python train.py --n_layer=9 --d_model=160 --n_head=2 --n_kv_head=1 --head_dim=32 --d_mlp=640 --vocab_size=2048 --activation="swiglu" --norm="rmsnorm" --norm_place="pre" --norm_eps=1e-05 --positions="rope" --rope_base=100000.0 --rope_fraction=1.0 --qk_norm=true --attn_scale=0.177 --bias="none" --tie_embeddings=false --parallel_block=false --init="uniform" --init_std_qkv=0.052 --init_std_o=0.0823 --init_std_up=0.052 --init_std_down=0.0 --optimizer="muon_variant" --lr=0.00341 --lr_mult_down=2.0 --beta1=0.95 --lr_head=0.00748 --grad_clip=0.5 --warmup_steps=0 --schedule="wsd" --decay_fraction=0.357 --decay_shape="sqrt" --final_lr_fraction=0.1 --batch_tokens=[16384, 32768, 65536, 131072] --seq_len=256 --doc_mask=true --train_tokens=180600000 --steps=3030 --dataset="wikipedia_en"
MLP neurons of a small language model. Each row is named by its layer, matrix (gate and up: input weights) and neuron, and shows model dimensions 16-79. Each number is 200 + 40 x the weight over its row's rms, rounded and kept within 0 to 999. A neuron's up and down rows have the sign that makes its largest values positive.
After each neuron's rows, "fires after" lists the tokens most often just before its 100 highest values on Wikipedia text that the model never trained on. A number after a token or word is its count.

L2.gate172,165,117,145,133,205,169,158,240,158,186,169,185,245,277,200,165,229,202,180,120,167,259,175,202,196,154,205,179,107,127,212,276,213,271,75,301,229,207,178,210,181,84,266,166,207,237,209,235,157,217,239,190,215,188,160,153,173,174,163,107,177,228,140,187
L2.up172,232,180,216,210,253,229,127,238,167,166,181,228,301,183,188,159,219,121,233,84,189,183,229,202,298,233,205,202,142,238,169,178,195,169,246,252,214,221,263,208,141,209,239,246,187,205,206,211,248,238,166,173,179,188,181,205,174,251,181,124,240,183,222,129
fires after: "y" 19, " T" 12, " ty" 11, " B" 10, "hy" 8, " k" 7

L2.gate332,258,143,179,198,174,231,173,184,172,111,251,187,201,214,220,113,248,212,106,251,203,245,129,196,196,208,196,218,223,247,244,278,220,166,207,183,150,197,168,198,149,215,228,235,263,232,256,179,132,198,148,162,199,214,197,221,222,235,195,246,279,170,157,208
L2.up332,170,238,224,285,143,109,200,181,146,199,193,249,167,153,147,152,191,241,254,262,105,173,208,205,186,202,210,159,199,209,215,180,238,229,235,211,116,221,249,184,240,137,170,181,207,223,215,271,217,141,199,177,176,206,192,182,231,225,246,177,253,246,80,223
fires after: " May" 26, "In" 25, " June" 12, " January" 6, " October" 5, " February" 5

L6.gate546,231,169,203,164,188,188,159,194,188,208,265,223,105,221,239,219,283,234,159,118,207,228,178,151,144,128,124,175,213,236,145,264,207,178,167,190,241,116,194,154,209,285,244,186,121,234,166,180,218,225,178,188,220,207,167,210,158,225,159,206,242,170,180,164
L6.up546,137,217,235,205,210,229,69,168,193,184,216,188,276,144,205,214,278,252,234,171,199,226,229,193,166,232,198,177,218,157,213,216,209,251,259,197,226,208,217,137,161,182,166,295,226,188,209,265,207,157,221,273,187,200,235,229,220,227,217,262,189,142,231,114
fires after: "|" 42, " Sw" 5, "im" 5, " go" 4, " h" 4

L6.gate14,197,135,218,210,209,174,122,259,217,109,223,295,176,213,181,202,148,150,191,150,212,169,191,192,225,173,212,214,149,206,158,205,178,173,167,181,187,193,217,239,182,266,228,176,195,180,166,124,251,223,223,164,266,198,204,222,234,178,176,228,203,242,203,177
L6.up14,219,158,190,208,330,234,176,184,188,195,183,190,195,193,220,228,207,282,150,270,185,190,231,242,158,256,175,170,213,218,129,206,246,215,157,301,209,108,190,192,146,240,297,231,146,209,161,156,227,232,220,136,168,186,224,221,151,205,189,275,186,167,232,178
fires after: " b" 15, "ra" 15, " a" 11, " r" 8, " B" 8, " R" 6

L2.gate314,197,105,191,218,237,212,223,206,177,221,146,120,175,186,190,272,162,220,227,270,283,253,198,220,214,124,225,146,263,223,150,204,175,193,250,248,161,209,233,184,157,181,226,253,194,227,233,232,212,84,159,180,158,201,187,158,264,201,206,151,253,214,136,186
L2.up314,241,198,228,192,199,178,188,220,193,160,225,253,221,226,174,202,233,125,204,165,203,218,175,118,145,188,275,241,162,192,198,229,158,214,150,197,150,198,158,188,148,170,199,202,213,201,210,164,116,224,215,207,170,164,204,222,198,141,221,142,280,207,202,188
fires after: " " 23, " |" 15, "," 12, " N" 6, " July" 5

L2.gate64,232,147,190,135,229,215,194,244,228,158,176,179,193,167,204,227,247,169,242,248,237,201,162,141,282,172,163,273,174,221,150,233,162,175,202,224,161,192,164,140,265,150,233,225,173,178,104,218,153,137,279,128,203,215,155,215,189,255,195,210,199,220,163,193
L2.up64,187,205,183,182,191,181,146,223,207,184,221,147,181,209,215,165,168,174,116,199,156,175,220,214,241,115,174,161,236,175,154,173,178,217,191,212,164,185,172,173,259,222,209,235,196,182,98,243,199,243,265,211,214,169,180,196,223,185,243,237,127,183,238,151
fires after: " l" 22, "c" 18, " st" 10, " d" 9, " cl" 5, "v" 4

L6.gate461,160,270,181,215,217,123,161,143,182,276,189,232,126,204,211,267,192,176,144,214,128,254,193,206,211,184,220,142,247,203,215,129,138,212,177,177,234,239,257,150,164,277,300,149,170,207,192,226,187,170,208,177,170,183,145,267,193,231,261,190,200,221,228,189
L6.up461,236,310,125,189,210,176,200,231,186,210,235,140,194,198,209,208,114,199,98,183,146,294,267,245,191,283,209,197,178,198,146,160,251,272,231,182,274,208,193,199,215,191,213,189,237,173,179,192,150,184,187,219,127,279,248,214,198,196,232,202,195,237,225,206
fires after: " " 37, " $" 21, "." 9, " of" 6, " about" 4, ":" 4

L2.gate241,219,124,251,134,207,227,261,226,192,211,240,195,296,244,258,185,186,182,235,170,131,271,251,215,219,264,177,214,186,168,195,211,213,260,222,201,290,168,234,194,112,169,255,156,121,193,222,219,206,190,177,249,196,236,279,245,155,213,187,214,193,266,239,243
L2.up241,212,198,157,285,179,190,176,209,197,284,157,231,205,189,218,199,192,177,184,232,198,213,182,178,171,279,176,264,152,158,147,216,196,169,209,181,181,117,226,198,238,240,229,179,104,197,232,153,272,201,163,194,218,231,186,138,215,193,292,222,212,193,175,133
fires after: ".\n\n" 40, "\n\n" 23, " |\n\n" 22, ")\n\n" 6

L2.gate225,176,177,196,251,195,215,168,178,206,185,195,138,189,209,114,217,250,239,202,132,250,174,215,192,227,139,183,189,198,206,208,234,274,130,199,179,177,230,139,292,201,194,178,238,138,177,254,131,204,251,188,176,266,223,193,198,234,201,201,192,230,211,123,139
L2.up225,238,203,204,299,199,242,173,192,187,219,257,197,166,177,209,125,150,228,113,246,170,168,202,180,182,158,247,206,244,204,236,209,183,237,192,143,162,196,209,174,251,147,197,254,157,193,172,259,211,229,265,155,196,261,148,159,220,139,181,223,119,154,212,119
fires after: " sp" 16, "l" 11, " P" 11, " inc" 8, " p" 6, "pl" 6

L2.gate218,210,123,224,199,243,177,195,198,114,151,155,156,202,198,185,167,217,152,176,226,223,194,220,165,227,171,152,165,161,171,212,195,208,190,181,170,195,262,132,181,208,189,156,218,168,184,104,294,174,198,160,131,204,190,82,201,198,190,147,172,236,188,186,151
L2.up218,218,233,152,204,232,210,206,219,253,167,227,211,213,141,178,233,171,239,117,166,204,176,189,181,159,195,199,148,194,255,195,224,217,203,149,220,182,209,176,202,110,242,116,207,195,117,215,236,224,141,197,180,165,144,145,87,198,224,202,152,202,223,247,143
fires after: " l" 27, " L" 15, " J" 10, " cl" 8, " sl" 4, " I" 4

L2.gate327,211,159,227,101,212,191,191,194,204,101,260,199,147,204,165,219,152,149,159,242,208,197,218,184,219,176,212,237,178,219,192,182,172,133,181,233,231,167,245,209,247,250,201,177,206,184,206,232,240,181,218,230,253,209,199,160,292,317,165,193,205,235,266,185
L2.up327,238,252,181,178,166,247,188,208,106,208,229,175,170,213,109,212,205,213,189,209,184,179,188,230,202,201,188,219,183,216,102,161,223,161,96,166,245,189,190,213,183,214,234,231,184,198,213,230,216,181,123,128,204,219,144,149,198,152,222,191,229,261,123,174
fires after: " the" 17, " r" 10, "itt" 10, " l" 8, " R" 6, " sp" 5

L2.gate390,194,201,234,118,171,217,135,260,180,172,220,192,153,264,142,217,220,172,236,218,237,195,216,227,175,203,241,137,273,194,211,230,236,226,184,339,125,258,239,243,230,171,172,241,186,208,209,168,204,214,241,142,180,175,210,174,189,188,125,141,309,230,193,187
L2.up390,171,204,206,193,238,269,229,234,177,199,245,257,234,226,308,248,191,268,271,193,158,156,139,249,201,177,202,274,224,170,213,201,226,227,176,221,164,158,217,197,187,174,201,199,248,221,224,222,173,211,182,101,178,163,192,206,191,212,247,115,132,231,159,207
fires after: " T" 35, "m" 13, " And" 9, "g" 4, "G" 4

L2.gate89,196,189,219,195,278,173,183,186,203,238,195,216,231,189,268,188,191,243,228,229,102,219,194,198,168,209,202,192,244,153,255,236,196,138,160,145,158,224,211,157,257,255,182,178,287,181,203,186,126,153,110,232,205,146,188,209,218,232,222,176,184,240,221,186
L2.up89,209,148,176,126,144,143,219,227,169,224,241,169,259,207,245,215,175,182,127,205,185,194,274,163,210,187,191,127,281,155,174,163,139,173,156,140,257,253,241,134,291,228,227,127,214,239,202,210,159,175,152,167,163,190,208,159,168,260,254,189,137,179,198,244
fires after: "." 29, " " 19, " inv" 10, "ch" 8, " ag" 6, "s" 5

L2.gate229,225,111,293,215,227,243,216,182,124,204,239,216,206,208,209,186,151,212,150,253,253,207,207,230,155,233,135,250,195,230,226,193,218,225,157,185,142,203,129,279,245,193,196,224,240,196,207,193,159,205,143,159,275,190,229,199,251,258,182,258,259,204,250,202
L2.up229,135,201,183,214,233,167,162,162,233,128,203,191,148,140,195,215,277,136,193,191,229,172,173,172,190,210,213,229,240,143,230,206,184,160,239,134,198,215,146,178,255,171,201,165,233,185,282,299,144,208,286,182,155,172,215,111,213,140,214,209,214,215,140,179
fires after: "In" 26, " In" 25, " in" 12, " October" 8, " November" 5, " January" 5

L6.gate218,146,183,193,179,184,239,209,176,183,190,163,169,206,197,222,187,171,231,205,224,198,171,302,178,171,153,277,178,195,183,185,213,216,140,239,159,237,227,174,162,177,194,215,224,188,113,214,134,267,228,265,208,294,214,225,127,233,283,256,215,244,244,280,257
L6.up218,185,68,160,222,187,195,208,181,199,211,129,137,214,264,210,192,213,239,200,130,206,218,208,191,203,184,209,185,158,189,150,158,226,228,225,167,195,200,173,212,239,165,170,143,172,203,206,175,191,261,259,201,240,199,181,127,248,236,250,192,195,236,237,278
fires after: " f" 22, " F" 9, " w" 6, "ru" 5, "ort" 4, "out" 4

L2.gate511,208,224,187,192,140,214,199,205,227,165,202,152,178,212,218,252,179,267,142,204,159,165,154,213,231,243,184,210,261,186,278,301,171,158,193,136,188,263,178,204,186,155,161,233,199,157,210,198,235,205,142,186,183,174,160,213,260,135,165,150,213,247,173,201
L2.up511,251,171,173,172,194,181,243,238,181,183,207,192,141,235,169,140,123,246,234,246,173,237,259,211,204,235,202,210,246,267,166,221,147,242,212,149,218,249,252,209,174,254,208,116,185,234,169,194,178,173,165,201,190,222,211,194,209,216,144,198,220,174,191,87
fires after: " Al" 35, " al" 18, "el" 7, "a" 7, "en" 6, "l" 5

L6.gate458,226,165,207,209,247,168,207,163,186,147,208,189,172,212,231,217,206,231,149,155,222,131,240,276,200,151,240,134,225,197,217,176,118,185,177,226,259,181,212,247,176,216,227,184,143,148,244,184,169,268,271,204,208,256,162,249,137,230,189,193,221,216,185,132
L6.up458,164,146,125,225,217,277,238,192,167,124,223,238,145,137,237,178,177,178,219,141,153,227,237,129,156,186,220,165,216,173,196,195,148,202,237,231,157,209,183,198,193,218,153,210,195,203,216,152,184,206,186,201,250,147,181,163,177,211,218,208,171,240,173,168
fires after: " f" 53, " c" 11, " F" 7, "F" 4

L2.gate219,185,102,229,248,192,194,63,215,206,130,202,142,188,159,214,273,231,133,196,228,110,208,238,275,166,135,229,216,170,185,197,281,224,188,267,206,139,207,175,234,156,211,205,189,295,185,291,125,136,227,165,260,171,186,206,208,207,185,190,160,243,143,199,228
L2.up219,134,276,120,182,238,193,219,253,182,157,224,157,84,118,247,279,208,197,160,195,132,157,198,218,212,161,195,210,200,134,188,183,200,142,200,207,122,157,268,228,210,177,177,227,202,193,183,181,218,195,212,132,237,197,167,151,253,218,216,177,229,167,171,251
fires after: " T" 34, "ourn" 13, " The" 10, " Sup" 8, " And" 6, " Lab" 5

L2.gate152,211,190,179,270,212,135,171,226,205,196,174,245,149,198,203,233,225,202,213,226,161,209,154,226,203,195,218,271,208,255,162,206,155,184,118,181,130,168,196,226,173,300,185,217,185,213,213,183,217,302,120,203,230,220,170,207,208,178,182,236,196,227,129,132
L2.up152,281,192,123,178,249,228,230,245,211,267,207,200,174,166,199,247,158,244,161,248,216,188,205,193,223,197,239,244,139,208,224,258,208,176,230,155,188,204,273,179,117,235,119,141,247,229,193,147,221,272,185,166,208,168,158,212,130,171,168,228,162,149,198,89
fires after: "l" 39, "el" 9, "h" 8, "ro" 7

L2.gate418,251,125,139,210,209,182,176,206,233,142,199,209,217,226,141,206,160,172,221,225,184,152,258,176,224,248,232,177,220,235,116,244,231,222,144,194,249,260,99,167,186,203,179,185,175,142,200,204,296,301,230,187,193,167,199,168,161,202,232,174,145,201,214,141
L2.up418,160,195,91,239,205,261,279,197,270,170,226,242,176,156,203,210,256,292,273,219,146,237,173,190,174,198,170,190,204,218,149,125,150,194,188,190,201,160,225,219,213,164,206,193,163,221,254,181,247,239,236,185,200,143,153,188,204,208,254,222,247,217,251,277
fires after: " f" 39, " F" 10, " c" 10, " B" 6

L2.gate252,187,172,231,177,214,177,228,196,159,178,280,241,102,184,246,253,158,285,190,145,145,184,172,196,226,175,232,274,158,249,221,193,214,186,193,269,206,203,185,202,121,212,205,221,218,134,254,162,200,191,199,182,178,279,234,127,171,200,262,235,186,123,206,220
L2.up252,181,211,231,209,216,166,170,151,208,193,184,193,178,233,178,177,136,189,117,295,179,219,136,239,234,204,190,187,209,227,232,214,147,296,213,229,196,208,174,240,206,210,184,233,187,151,218,308,195,192,208,217,249,273,220,215,212,181,222,224,204,237,173,166
fires after: "o" 13, "pl" 12, "p" 9, "l" 8, "ert" 6, "ri" 4